config.yaml
n_layer: 15
d_mlp: 448
activation: "geglu"
norm: "rmsnorm"
norm_place: "pre"
init_std_down: 0.00796
final_lr_fraction: 0.05
batch_tokens: 8192
dataset: "wikipedia_en"
MLP neurons of a small language model. Each row is named by its layer, matrix (gate and up: input weights) and neuron, and shows model dimensions 32-159. Each number is 500 + 40 x the weight over its row's rms, rounded and kept within 0 to 999. Numbers have three digits each. A neuron's up and down rows have the sign that makes its largest values positive.
After each neuron's rows, "fires after" lists the tokens most often just before its 100 highest values on Wikipedia text that the model never trained on.

L3.gate403:457557513471460511467458515439483572518467435496532534503457448530505435510512494514550534577523476514466599478506477515456535460526464540531459573468496547547499529448508480430476570551457506482526452499484524461514459416531571498525504394430467484563475541539456454484500500449477458474466500516506499592502528514511433501521473436461525519499566457476433518425573521478477536481442
L3.up403:500556517514490567503481469487494449537467446418543539481531551609532458454482510499521481570482533500445478503493462494479643495484437531484496569509463533540472559504540488533545501513470467457487531409440551481433508511541519544523545507464506533448466507500454473520446454460500490440526495449576449518540490512432440510476459495471514499456515444485507518509561494539472490486512
fires after: "\n", " up", " head"

L5.gate326:467434535511456516517508482547491517487539467462578454548456545465475547530518478511524514485604454543500468500456481549550555525520527498526494500502425396382523471516473502537553486428553551459525467488516573464494399424455481530447527492519481501488520496484471404456528531549529459523444573485499532534520471495467494532489481416498492530550457479495496467488477481517480489512523
L5.up326:529489450522557534519517469561510541470483484506481530427487454558537522507444529567499516503529482528581505533517447536482514476480500509472440488528525495460469513514495552538556541508658520371538453463497423505473468439470493479551544498506459546562549444494529538497558556522487446452512502474498523435530522534461542505552496501568460443546479518513543590517567462505604435499486
fires after: " dec", " St", " ass", " sc", " rest", " Ass"

L5.gate226:488482541500488530475436515470528455500541517487458529508426552503513487493526505497497554491514504434460564510570494438519600502521468527460502575569554497452498559536533489452538501481574519510487530439391550454501450470548524531502446514555477456531520607448520485512473460485523524488454566479493498546464527481591504596551540405481488456504505511521482550478538460504509558489513
L5.up226:470566502560448469563529533496494482530513564448513449542507450572561542514545434483497500513497528484508489549533470535455456544513520553470488523516486462559500572522469568462426476461504497508414470486522460511492496467548478512504440489503556367518481518484440497552447476497505455503469575476481552495516534604566544487445542475540585446500461461488491583550456503491515553552492
fires after: "ic", "c", "d", " prot", "ot", "ch"

L5.gate268:584453566480598486457471557557473507516490450532567619531485514574477508547548480576512545533492530496541491466517500509467496591485475529491497511515515469473568510502437484485557559495540539539472603521521520505415456508500481520456514439474510494509445519592460496447493463535526495461468529486523405517504476522451439514532443503501432460463462515428473470475535413528451430465493
L5.up268:470519522415546476566498537471576560538533513451470538476538465539504482501500482515515497572408542525539500520434420570538488479512411496485560437449553519530484560385535550475458526454586519507443471514472437453434516547480547477467516465481503487489584556506481513475466489488465531479448483447468510512442467483512488438494486524526485429503522459522558540463514527516540481456470
fires after: "ra", "b", "h", "eb", "e"

L10.gate292:434475505445521501477502469490458550483510492555602530463465441517521505488495509500479535467524494555490556498508473552504511575491487560484517466464502456548526524586591452521572388522474443471535533508469489478461543452561559605527460516425449509542489504450451471500516536501477518562534493481450499542479479460534395549478476435456502454475544508497473503448494457461485553512573
L10.up292:441488567469508503449478453504447573530523484427459521444495540506564483571502535484528512477500489569483461516447510459532493526567535469501483521505545553573458545507438456517475491495416485453475519566462420537433485470515539499502508542505517428502509480500429514496536555441593545532499520459566471541535550456498492539503586493490548500511549547538485454467480466403508537571501
fires after: " | ", "|", " |", "-"

L7.gate71:453517515483555557507464514615511518478456502511507610514397535575462508472490505484498532539520515528451465522484544554470562465537547449493518497509501459447544509555484473500540583478538501452470471497444577472473454488573527481483539510533460521488524493522490517501494497495409499488508487430514509427488483473533458478519480476493472516513569550456572516503549471498428401470513
L7.up71:462500470500442481484503460473459500545453611538432441453502483540508533437429504445486485470557525493397454441470504514434502469441559492516505492476497526488456501471455510475415485521468537509500426526534477484581475531520572542431487451538549474549527427466516580567469459488505515513492511531436520535532462484478502466471491470482470521562564486536566485437528536482467550437462
fires after: " D", " d", " ", " c", " S", " C"

L6.gate392:530575443504549436532423500524515495502471595535500447499526536440611455462520478518538550505507466507523450549554467451552572491474521531568523440502532481458506542538490492516414507534482534524555471562528475481505502519488538491491548564477471556507530522496546481467554488531529538507502548513456471385441488490578506503481475445517441524442426599486533493497493480509494512521450
L6.up392:485517537566518456539483457595437498495537527517471516500493478485438542497510469480537509557504523445552522458572540508548535435501483531564523444489525538532523393494489437495515443502529523446495474453453461535553504479563538523489565578520471471505454440497521406580446557447511476460513515516530574457445473518529509510465464549518517528448465531509476533529500557483499430471446
fires after: " | ", "| ", " F"

L4.gate272:476555515425545466478481477494502447472513518542508563425480461491464539555407460602480520491495456495486452487512420578446435528524553562500501518536461509508534542457550492499429540478488521485486438518439538520525470520496470528499480517563468492501480549564503507505456513521491483416479514450510513505461514500509457520571490472479410492430503472479483533494471537402476507469590
L4.up272:464501481461468509558474505481484480518508529476479472508491443501501476473504490548501504473402477428441499537573482593519522544555450521505481491444467476495542525530524437485433454500455481554471494539549503482433430494525391484477495464561486433498509536492495532587483491497520556531588524528441515476522585506530549570502441456468453492521463479524521567473461556492499484597501
fires after: " p", " c", " app", " M", "\n", " comp"

L4.gate436:476485434578515557486483473592488496501553530487511554472480527585426501497545465502504472493425519493450540524477526490453515515447517509561479454533480519477537540476516444467493462480518497491495479388508462490516504500495473544498449458460537459575505545503435516442496454454489510515501500406470529523547503517516495392527547562562520489552568516476492482444535503436520485567542
L4.up436:465454441567475498469513521515476484492527505507398587518524480490460487508453461444569522492553523574416480533472555461520511530499510437490412482500579410508494525435543529501502539504497567501460511493512443542471464557561478553507456535533505471520525487486439516472495542479521532547461534531479403533489441564514492464491533564549539451555561543474558509512515533522570474548476
fires after: " D", " G", " C", "- G", "le", "- J"

L7.gate272:535406479548522499487469468492595516458440507526507505449521546522520414544513483517544538495552504479482492434446476418490511556540534549542478467514508487462544502532484394487497443527490563513582498486579502461502478485428490545466464460474506520515487450582515545490558474511521503525543544516490498496514463495477468503439452484438490580466471508493503511465476569479495487398532
L7.up272:457467452524411524492460446524506545530490443478505531493504533498434442514531510487507511490567499488562522415518509525452490467481485466489431525541447558463526515540472481522546480515573534475497566499445480547414458423497456493464499527480475498519481424507511438507436448460488450492467481547532496419501472485535466581510525508519494530437509489471460556496496492511562427503477
fires after: " F", "F", "N", " (N", " f", " A"

L5.gate2:468476514524487547485495466489484525455518455566513515554384472520489545505449541532567553599505469518528521500491516542516546501517483543496497510463501473466533515488497468487551408390520524519554517549509604470502404466541556515477536475510495448533454440519534484512465455551485422454551531463535482532535461500543465493560461388466571454493508540493487487507454447512446431466487
L5.up2:528532492395457472548481544405537541486503481524458565570549543532493602436538461551490508482506568448480534526585573484575509473442497425512521461500529497488530504545448461542520550450498521505509432500518510468507468458537480466519530558478451446540550466463535489520513522449507483499502518447541569523490519496531466571486447475541547477481493570460569462537560527454466511485503
fires after: " st", " d", " v", "D", " adv", "l"

L2.gate101:590498550506471476524551423507505482481526458470500565510525518495491476502482530534446539410443541534532485435567556541462546603464503497476490514619533529500522475447552540448464504486472546471458453474536524506453500497465577476592493507519406516514495564479495556512405487513478555502517541544454561479498535478498518517526526448548478456470553467464504500468483455476579522501573
L2.up101:486567472542384504485486445426522518497438555511559511559469493480506477513533478514530472457432529433464461446464445441560500489530520575541534480480596591453522497479544482510541545546456536431563487473464536545423572525498505467484496512522495502486494495482496557511514563519507483502518544570556519478485467523508480425499477524527538532463481461552491480527453564466539547521498
fires after: " B", " C", "ry", " c", " | C", " H"

L6.gate68:551494493485493474510486509502492555469432504544530506587466535571448551540461499529506579503494543535499518452522564474565503473416531550477507480535515585462533545471487551502495477485523546459481525567521547561468446422449542544452507503560438498501442465552527494466593501538514561579532538492537476499536464540443477489543469512521512495507517528436463464512525588397428485528472
L6.up68:559486477497583515555478460522475530520500561493513569534464500523483523468498469563500527512522554496447510495458580592525483491507480451512463468479596512404529498483473546407477483470487439490457491582472396532480495441476500483459535505444430472461525547534532532520546454457525556531531631512471508566477525481519511491537503517495480486463507512474536532486562465467531518530517
fires after: " B", "b", "eb", " K", "st", " L"

L2.gate172:537496577474540451523540438539494542478450513518548484496465558508589499503469554532520523425518597449495491520493488536501482564466487471569515469545485519503574497481488489476480497528559524481497521519484514483495509526453464480525526514521463501501494529442501507495492523614514535463473554465454491438542542446506468506476480491379462521448493601483558492502556536475505475524596
L2.up172:468474558507493497485557479489517507502430528511479460491469487499509466531503522568546448481554550389530535501555490435558521411432443483502513567551555474477448468507512505516511507484571481499488435490441548528510530473450470507569465493430537551483446490445524521480555468492386468512565514501539505442533517491438399456481502513393450573496507516475487495549550517496543478530546
fires after: " f", " F", " sm", "it", " b", " wh"

L2.gate3:427450518488472513478496444454512518500456516543536537604451496475507423553498515482509519463504486484509511443509501473549586486589505541494553502521477489475533465543558389456482467498509422514461492485508546444457527461499565479546437466503505583483495501510521480496524558543454473525510469568551432469459546471501434503555527468453486500503514483503496453472505535437505527500476
L2.up3:465456477414492413439492536466529494551488501589492551524497515463565422524493484437538498465501560475525525479436467514521533534481485502491512498460462451374462556455482456493496492477605460500497415450538492424524582476467525454473582477448512454478511501472509476499530528578459453449513502553535415508484508451523510513519538494450515443510483473482484454549461449446474547471491
fires after: "\n", " n", " N", "id", " common", "l"

L4.gate62:477469501461522389547490470540581490453470433511510528483461433547422549446460452552477532551476593437418513487525493564516539536505408551535464493521551486478626534530486494545524472494550501441490508572465497495519506525499476531472553449458455503542494481523517478528474464442441563533437509524462536529528499476506514512578484490487501467492571481504446484509511479449539485463519
L4.up62:532526518449446444541464504500474421458420465457567497491505519525510432497523532499501488479513577471440508452569474485464492505532478538518521502502512544512507490502574479540472581463488518462514470601452479484488506515448512475579473500549478496525466471414500528471494460522587475555461518500492471448475459497506509500545542479411465475497477519506554524507520505463575529486432
fires after: " b", " B", "F", " (f", " | B", " (B"

L6.gate190:587507414511447520553460495545530514532581528438597531457488489504441472485480535580496549454537515506503509458458432490491525496516513506495476508501503499538603536567535465438510434466476483487460541497483504531475482547499546558500552581497506477545570529513526496431529519546524502494463543515452524502518544556508496495493489501404481511566508508523543479446375470505526442464579
L6.up190:507452539521488501532512477412503559520546439560473518471491502496528475555503563527501546481567500480435509501443477472486532489515510530490421459510471471546548559484486493560525517438516515581460453539524475485487472569490452494524534539507520473579466503518496404494381507489497469547542543462535552503528539553540550440535487447532531608551522478486530546520484480533474536468533
fires after: " O", "O", " U", " e", "oun", " al"

L2.gate430:545503552480535466503522461514466568534452478591503505500446564510413531491506427562544515495461540500507467387456487489563542497491421556500462534509498447449572571412496466545527502525513520483500512478516556480435495509475539529428539500455459560480452495496530385440456463556446472507484479543522441458505473490523472490552540463542498505551519543507474474444510488461596512464484
L2.up430:490527498465490450518482547448518502462423483492490423551561442512450450559455505554557475507496554488456471509542506503492409555418543475489453527491476533516549528489498407492447550532434560470564490491533484487515480590436553498417493514536546532536494533519519593520510503509472499529496530473503467496530512540444456466451521509535464484511534458493460546497583584434468504495510
fires after: " r", " b", " t", " bl", " B", " bre"

L2.gate357:495558501450467480545430370470528516505489507398568538501521525477573447405478497524476509475524480517541526509468505512529529544515557453472494458534499538537470530559528537505421493519530510412522530508552519504524566487467558484519480497523457536464536518468451567515543455520469559575514460493476540518540449454555495502523514440462535438450445463480494528500518493481473521533531
L2.up357:518470506481421578501481473496519488473627479472547547491427534424508497476502585565456544494465531523487460492464558523485465484468526493479477493525570515554478516515521422548537522491445572573481534455518522472555485502490487500489543581545475529407553502457522491531524519517513508517483502543438560472472565541506484602504456484505481487481507501509551469551545503524546517504490
fires after: " F", " C", " As", " conc", " An"

L5.gate385:466531555542507512538482510507526518478426470528525494576554542593521462430460500525463484469508528537481528515481416492500570550588418449508473493516497471405556541526498518547526413462523491557504544513475496490525484497456470491451527421512486516513527510458506433436559473454533461513404478395530546473478482488481483454497486454494461427537463559500481522519487474518542548492448
L5.up385:501521531564553526529469473504518562483453454494514509533455478572477576526530456492585501554542535489520503536490566568586434515467501521509500471486472447502513457457522472516426450506524487485453494541462493437454461453533474502492548396514553440515463504525449434501557487485485518526482497514448452438520464443487487534572567470524481501522502544477536577465511396513388430525478
fires after: "st", " st", " reb", "b", " St", "-st"

L7.gate337:497482509516458480438442487509421430464452483562543559495533425516490460518534512558503569456543471520466505446454609485531516529487537509486488542443426482532504481527551533501476508488525470499513544560521534491543447438567508523544505457514419486511516495477461529503460453556529501474507491450468505464489464477483534502497497479479501517540545575505492411440572592497476509492442
L7.up337:474577429540470532498524509540489585426490514450566467521621427503483485462547544563553534515545498536490461454464514460466478491563562510513490420489501488501491499542489489451475489519458527552460462510493455540516511498528480463597485504525515434544529504540485540466497496482543519459381540401457525557493506510475496483470474500494519535541593537529476415487575540555495495423481
fires after: "\n", " N", "| ", " | N", " R"

L7.gate345:484467493563553478495445436469486516470573454500553546569476500578515473446518436542470585532451521471450500456559469537485494502546501561472520500491482516554597492539473525406533462492444476484497517519525482531436543490477478541462513501540439410514454470457490466531457470497563475531511505457512496541512458534474462500493407526421531532569490538505499520464450569452444498395542
L7.up345:509485520524549475424553512563553557544473518494409494515445472461478425503544471537508495478507537535517457440404487491520550506505504502523535522506485427503522496425432513505418522505485491553535532550453526532525513539461434450577519448475546525554484464524501487412478467528469424467500464588473495467506478535489498402568556493456454538546513519442515521486546466522504451524498
fires after: " e", " o", " y", " E", " O", "E"

L6.gate323:482476457436460543457406472505554544494448559526517528517480564570474455500394469512556546527467514470492493532519491524532567526511523496508465519524490553518525525452473414507500555459541529426568527491449528504524455507462526584445519544572522563496453447438445417545554509467498394513510464485486463490471438513478513462556421492513483497419547473441577577576476516453448467512473
L6.up323:487505558409570467473545521398419552533437558455522572439511476508487570400471467474498505540499584534494482476579498483483508455484461483505451484503535496491474557410516510479423507495499478547482545499494471475488488480529522507491518523509480560498486501486435506521466513441482462487555556509580536474427509567454449449524567498497520476455467420436513476567509554545470496508514
fires after: " b", " B", "b", " ft ", " d"

L6.gate350:548507531522573438413489586547505456488469484542531504539513561536545557540443529535505529607472493462522505513451510563552467501462488554524458521592521425414491536522475478522476488512507502478491472543523491511490424509484508491481492489520488491537504471548384464497493550560536478494499486468489495412575441495456514471501496459523483467484513501497470512493542511465515496580498
L6.up350:538491451519492568502499534480482484496457484510552488483522490512418477455458483557449506452527450571454464474497501537508468463586537487453503527494625459476475505431496531467509486504391499546501448535564511497465517531524491453447501562510464464490484571472649492436487480536488470528405406462436522517494551550532508478471490462539568506443494541501495538542521522480523554543486
fires after: " Comm", " Res", " Sp", "pl", " Br", " dep"

L7.gate409:469414461527537566473410491545496514431484543596503520527416509521507466501475550467550489527523440504495574488493505548488542522492543503606459488522481482477589505435498494431578463506555528525473498558480581479509440401492448455494522496535487451516463487486508501445464494599475494507484499433488508532550522506575511514514515471508524528544571538478486436486446510500546488464517
L7.up409:497543498503494557614485494466512428475572398495566498475466511463582456584516461448492512562483500517480552503506575529478516518502574538471459489488440471465507464530499526513475514490525486438462497447558543454472483534491507520483489544548465447589522584587487473548496526490539574518487518469487449529454491481481520521496499503539477516428511452398473513488502494506533515535479
fires after: " D", "D", " | D", " v", " dist"

L9.gate125:500510395473489488423513516509475477535459539534543491561436531542525412505488570519437496492506495455476440478510558532493536503520458497527477485571495537464486512493569569474497542494491510490524487523486543559470473489497496541420554428551483456530539410474539519493455581502526524505486556469544512472518463536508502530524461450505526581464504499522581539461488463479538503444504
L9.up125:478537528450490502486546566558507490469388501471448524463509436489518462476490400523511531528514509464562457461452516482554434517523495532503496503510586486473491512514503544427545516519459493499474537474476512554468508540455551544477485443566530499533513402486510439453468560517470548544524569525546569444569617548531482483485521484503491509459502517411525584490416462451486487477548
fires after: "-", "–", "93"

L5.gate386:470428551460499514444509405474599516485477508533512475519534511538499437604519448564499563499505554469503465540433449431581454536503491538505499455534583512517522478557393445505498480510478473493552482522476459470540513501478507476470466468552477517457465450479473491440515436616567506498485520465503517502495487537485503451453471496474494500539507543498523531524504485452473497494566
L5.up386:461444447512417568472503471482581476503477468499511547507436476448500475482551525553489530467528518516482497532453423510543500585560579505473458480508525513471496452478529568549568458586518438508529525444528531426518526532489552456525526516488537480538506440496506548548536473524455464503474510526526418597517481554510513445523471474450488568539441510484491488445477472460488535441543
fires after: ".", " |", " t"

L6.gate259:475536485494474508510519486544543555512537498449496521526440526489456479510559492494455518509554503445510489477532537524500502479502534533598500456529491534533507569557521481465570413502452544460516567542479491518467404515494500542452464537543510506553483470566530438398471536492467474516454473457509506480502521576505453442505452542464548527455460433482558526539451505501493505522588
L6.up259:402517463530512466516443490541520508528523426489510506555491522482449482530530550511441475545604434428499490505510545499484467465474506522614512467468532585550489521545508424422487506520481544523524529442458509485537485446458542552533473496530432498561583510487488485482488522454542505425521558514556541389582483560559473446554502572512508492576466517521475481443512494514479503513508
fires after: "-", " U", " km", " | M"

L5.gate186:508470535426532487443517487466566492519464513460627517556511521558443485527454477538498552482495508481475572468543501565479465533545533536531537493520500527467541505435458481479475534468522473462574474536514464429532477581498487489532464523501450519462500485602457459432576461595526524502497565525545529478494457504485549440476476456500523536468489476464499519546485544447398505510529
L5.up186:491465394511490504491510473478469534531524500514496517471513527396521498479507511487477510476450523469536436454486488453550470449520547581505506477511435507404519477529471427450474462485528524465498520555515499501485482430438516532491560450499523504475527447478547499454451506453496512571515468547533486557535453602550478506539540533498548483537478483439448493421421502577498518443527
fires after: " O", " o", " H", " p", "f"

L7.gate36:448515551497443482488438496520535534479548594447464534486522474558488513551459456515503506537457470487435532486462485477476515529539540510495553471510455486562514618531555488529481521435494455453487482452480517454499523530549565530456451532599473442512530545442511525462510431444529561525507589431508527482481463530423494477473539504544554512471502475519503523519543542487448481584538
L7.up36:480533487487497487461438478489500453480481567451450471486487522483528450527518444500541482436479475467429493544515463411494518565513543529574539547458498502499515480535479410454551440567477440476523473522522508469452549462496476477456417511460526519422510520414522498486479511446458541466485502471481459534472493554493449516454495500508560525489624540484529442440501505505485516464511
fires after: "\n", "|  |", " Arch", "ric"

L10.gate33:552432433516506459493519485510468583513511560541534481526519440507515428504487445593486525527456472462515514512501510512509507465544484592468481573535512561476507573509504457532573475456508492421512521544487473475511525532487529501447556485499452530496564423488512475466555461486430492490503492469536436483561476575518440397546483527513435482493510461473513537489465519395412522494497
L10.up33:436513516537463421493448536470500480551443457549478482510503478486489415515495449508570481502452506487515526471526437465564440526535462529542495460562489512535488517541457525484531493542526523572430508527514563520439581451492500436518529466502524490456513481446561469439481470502494375501521533516613415439500465460495400474486506498517452506514448569440523481469531536529534488483461
fires after: "–", " t", "he", "ou", "+"

L5.gate41:442500458467455510513458501490468553535522457492454493512488482530496432491543529570494589469486524613515513400461528519565488513486555478472446507556491496459514579489535508506482456483509558521522433532533522508477509456481550495522498470477500486479439455462509428474459512537540489492453553419496520479533501442587456581509479503467534471502559584487506516463555554474516489469464
L5.up41:504525490473573536493503557480530475459444484510556562497543470459537461537474420488493514537504498497519492388528474484478532502557547574476523580495488521518538523506466480430524473505520566519571561508546499477522487512533547512504549465483512555515483499506478551531480438518521550478494453470458496445487496562508481565455519507520508572515551539547389476414471484468523581493472
fires after: "\n", "|", "-"

L4.gate71:498476523463472420475443467478517475490506510485464516529559561531528490475459483486472520572433480491512509448507505423462528524548533587479473442571536474523511521552479494383504533485544430514475559551503599538501544429536577500516429472481523524565512471452449504536498498491441605497501540524543526499520500571486472524497511512493541480528493592489549478499530467413500462504548
L4.up71:470500401433406525468538529512510467488434480484441520499563488470524448499403457468501503588464524494528557505478407482490477474569522502517503462517545527514476539525473508406457483467512427547528572556539525524518514457540520477484454498435544489479486483457513578608538487495495646439544484538455489507518454482471490537511493492395539467515538560484493524487547482478528456510533
fires after: "\n", " o"

L6.gate357:511417610488495525515487430475521580441451433499527479531450490505461601532481475524524541520464534524556497521498559432492494500467531519491512524523519486475594542432482451486558538503588540557456543462441470565474518490448477583525502468513441448543480554552426467532490445475486508509495509522534514513513484519463480456488457497441477493529511517475488519555488509465489484490506
L6.up357:447474512495568444499494457489579520461445441490500439472485500501514468502416531519473507499442544480486487555533544548518472534532567520484481536438499557512517483524488427574517486429520542481491493511480492440573503527488463495494487497468399535513497558483496455520481490444435492462428543506541561467521482464485491508477488495493494482454625472563520498539507539427532520469476
fires after: " b", " g", " B", "B", "b", "-b"

L4.gate224:516476459474515483610505531569523561486537457505549532454485454564488527556442509516462507495505492505475496413480491516426517579530567517561468497506556470477541516463576432444452509519565442491528553428515520488546418520489564521555482476460456537524535508522421536463501489523522500507520527446545469483444561442542503438500454515474497500512501507512523461506498563469529443474537
L4.up224:451531384486511477595479519523482510527477489503533515451513523522537508496493509483486487507495476518488477496491478457467426538544527518531488481469575525453515527424497511446425503572539445451496512361531561470511425502550486511544525514498474489473466496553428489544514438479558447491595503494458490498458534404477474442476441480523518456532549470511439483543522586484500404495514
fires after: " P", " cl", " p", " Pr", " J", " M"

L7.gate322:543524538492470497512511456494461468462503489474621526512509463583475442496514503493483542495505545449443514492474516470507478531563542512522487522543495548483490523410435521483508513491507478478507510510543606560504459567465586530519524455475484463586457470451456516485494555481539554562519555500512474481553476570491465543509516452468516531466472472503544550475523469566430376483549
L7.up322:437453476482500477532564465520469556562449524497497502554519454520628472472453484525452478507513515515500496590476529436540490491446551526551482580465531549526409489510407470487411462540412451453413488542525475496595486441497539541494516451514594474529474435523508500482498564509540536539492460537524430492428526466489481451544533465498548507538513467491526496500454507496495508469494
fires after: " H", " sl", " t", " kn", " h", " p"

L5.gate338:489519534480543503500450499421484487573483501565499527517496534565477518460464488512487514518465544455484501521539350526525510462504473520583474419500520462492550558472493533471465457530569516526508513512501468460558469434628505500471419483560491542483555579485529568514452530522438465462452507446488506457497540490502493466470479495491478442541463522507482522532487481463408486459524
L5.up338:463463527594510491451489506520501522497466509429528466477481477560474500511441520503509503457473518518557479543501536471424501456454531554433525520540441602516521505447416496458544481526506470565438548416484480580480533524449483477470512518456455518496456493524560487511416471549448429454571528466502554477480431495560482558522589583493433514466570514480457452487553435506491456480476
fires after: "h", "k", "w", "d", "aw", "l"

L3.gate375:515505499487538439529496400505513599543447503515473490554447462490455484566505483573453546498584507443475473492570488479517514558522522532580491531564534569506504508479514469491490490558461543430513516464573532497589521468520544516520490462500519503461489499557423529441546529492451469414419498519524516486549438512535448469462471516476549435544540513459490517481525556430524515472495
L3.up375:524475546539556566563461582500462521505483499465460492537560410496479512478496529528468481560523522438507445481528491441522469533418497514504490571467514476516509450416451510475541455495463401451539577564514467522476527455437497451520473523484595537527473499496505541500417513492527471487551523433495493503489517594498532511520516525483535563552520485497490566523445493496512485603548
fires after: " r", " g", " t", " bl", " T"

L7.gate366:537499544505500594519509452567481452475460485451508537552475480541535514415483517517556536506493558455447498522535493463472552551493519510576487451478485430515553432458471430494486560413470542475529533521476538645470433555449501514474480486509490500516476532497447529502479543509474517559507534465522434451514470528552442464560501544454501530469558485479538513463515480519428476474528
L7.up366:506534556484533508508497535581423463518578543489471477527533532501560479495455461516493511555447562515502511519461490544430501497516483518483505468503476426487523562490549437537423581423451504521529506530440528519536474474482490491515506522569529547472483467455453476553493548562456513465513501493490512494479489436510516568489523566556529560534491551493483463503581541438479550538566
fires after: " p", " d", " Mar", " D", " Arch", " |  | "

L5.gate11:515599479562481439481476451453546479474511485574500481520484508522513508520509514523501552554575534498420565513488553553563482539422474455527453521547532511535602487485481406458495448520491529430508460528529543496576464458506559580564473476558532453567468516559486541504495500506459495517477519487488423507495495531521484486489539419534562491515520499458549552510506517459474482465495
L5.up11:509459491467499430599465557492449505446517555468517443470511496507501437534501497490490483488480432469504469513492502498513475522555481490499455536458492539471504526479518513477535478502464490499488433601466506452494512569495408484436500493523497452584595501463518516426515541575523498509436485463529513499497487522450561465533513477519440428544512440482484533494491507475400515503472
fires after: " St", " st", " Comm", " res", " Br", " Leg"

L4.gate68:478515511497533466439490429468504453493529464457507518478511411517433481471474475528446532496515594529446533485512513578431530497517487425482491531564488508528515535543544535470525411492591548467493505525467470451471438511496623537518516503492505456526457530474522418482519480474503531522477563478533599435573462526459515479536548437488500481488560502459455505443494425505466517517501
L4.up68:568499459529437486482517499528510500389571522469471475547549541420544545528510463536492496444539478503511565476504448468515494500470550505452535470600502542485532451493503515465509570439593507456475472542494431507455408510481451496534410493536465484513562577483450500495538533525550525537497498512438444451533497579486547457478535543529506431483497556516471511473497534485500455572467
fires after: " G", " c", " de", " g", " C", "- G"

L4.gate166:490517552513485452505498433557512562427465471494554522444495491514483558477417494530513550503565505520514518471515498524461493453469433493484515507630496521538518528480511489513512442507497530520561512499403477558521520477536505481472398493451497500487503579585561488536518487488501565403505548543464510496490503471554478535559509561524462443507527529446471419478523507447530466455535
L4.up166:520504564521493478624465485502530504512494495521470515481497431499491498456543492481424510534558552561471508518556462577512509473552442433522515568532503501551494476517477516477478415522541490509443472505563455587510497468602507459527474563465525482439541547581510537517478447433501569452485440497448481501527518528518536534502449499529453458484493458514510416558540532476446401521523
fires after: " K", "il", "j", " k", "k", "ob"

L6.gate359:610455449457543505506447362465441528500570525568490539509499498464484443486548523507544567539505503537475481498441505493516504583484560482507522473496483514519517486482475512469547474422483448463535517542528512465558477536461541457476495493557467477476459484524546468461482529599557544523486488503524459485549487601485480457561470524444551555527536507431531559493565469503463540423517
L6.up359:406489467468498495569467482480461499519457457503489478503553419427406467487515553562465541462594530440453484545543470407506477455441505573519460560495478443478503521533532481486484523505485499505565431506571520524539531510555478562526517514509505522494509462514452528459480539494473486464456546589602520530504516502471448539482465472469526565541456534420513503529459531476490530474536
fires after: " N", " T", " U", " al", " Al", " t"

L5.gate305:572494507525444510520485505491482437510591485442485501567494499467509459411547511516518526496550501468525477479515526562507499578542548482510480508570474452490562542597566505483504506447494491483578519542482471434462405539491518579458472533562526553559590583465481526476497442501471549537495573464496535500565526534492509564547535481466548547529478468507505508498505563573461542508562
L5.up305:456464613497412538554558479496507504485466509528474467490466595543466540430584528467553511432471542513525457486553506511471510520550519491453531464466532528509495524537479538616475491516458437498537492430475524532517459509447543483466513515488509496519481470506504489561450516484495530523453602470575541527431475417546512507435539548451484456532501538529512466569450532551572544528494
fires after: "ic", "oc", "c", "uc", "C", "ric"

L5.gate393:521468486511513506507483398492513551485511461504419467520475578528519466451484520499542518464530480510459496483524568485577484574510502469516449485510529519551556583521534520538491494562512509458501556428514508503490476527488527465481394523522579436440567554465508481461485507517445499514407544451451456442523540458465463506500446429522527491507449515527575511567608523524477407479528
L5.up393:454532584478423492578433467398493478470454427480517514489498574470498529500492478491535479471468491515491457485573457520462493518529514497497498620520461514426443513584465484524448525449514495489475530463454471479498500519492525452501496514457561469456488515541454567554445462470504586477485483545457505530496513478518515527422470459477555479517534423543511512487415496536466506570465
fires after: "ot", "op", "ac", "ic", "ip", "anc"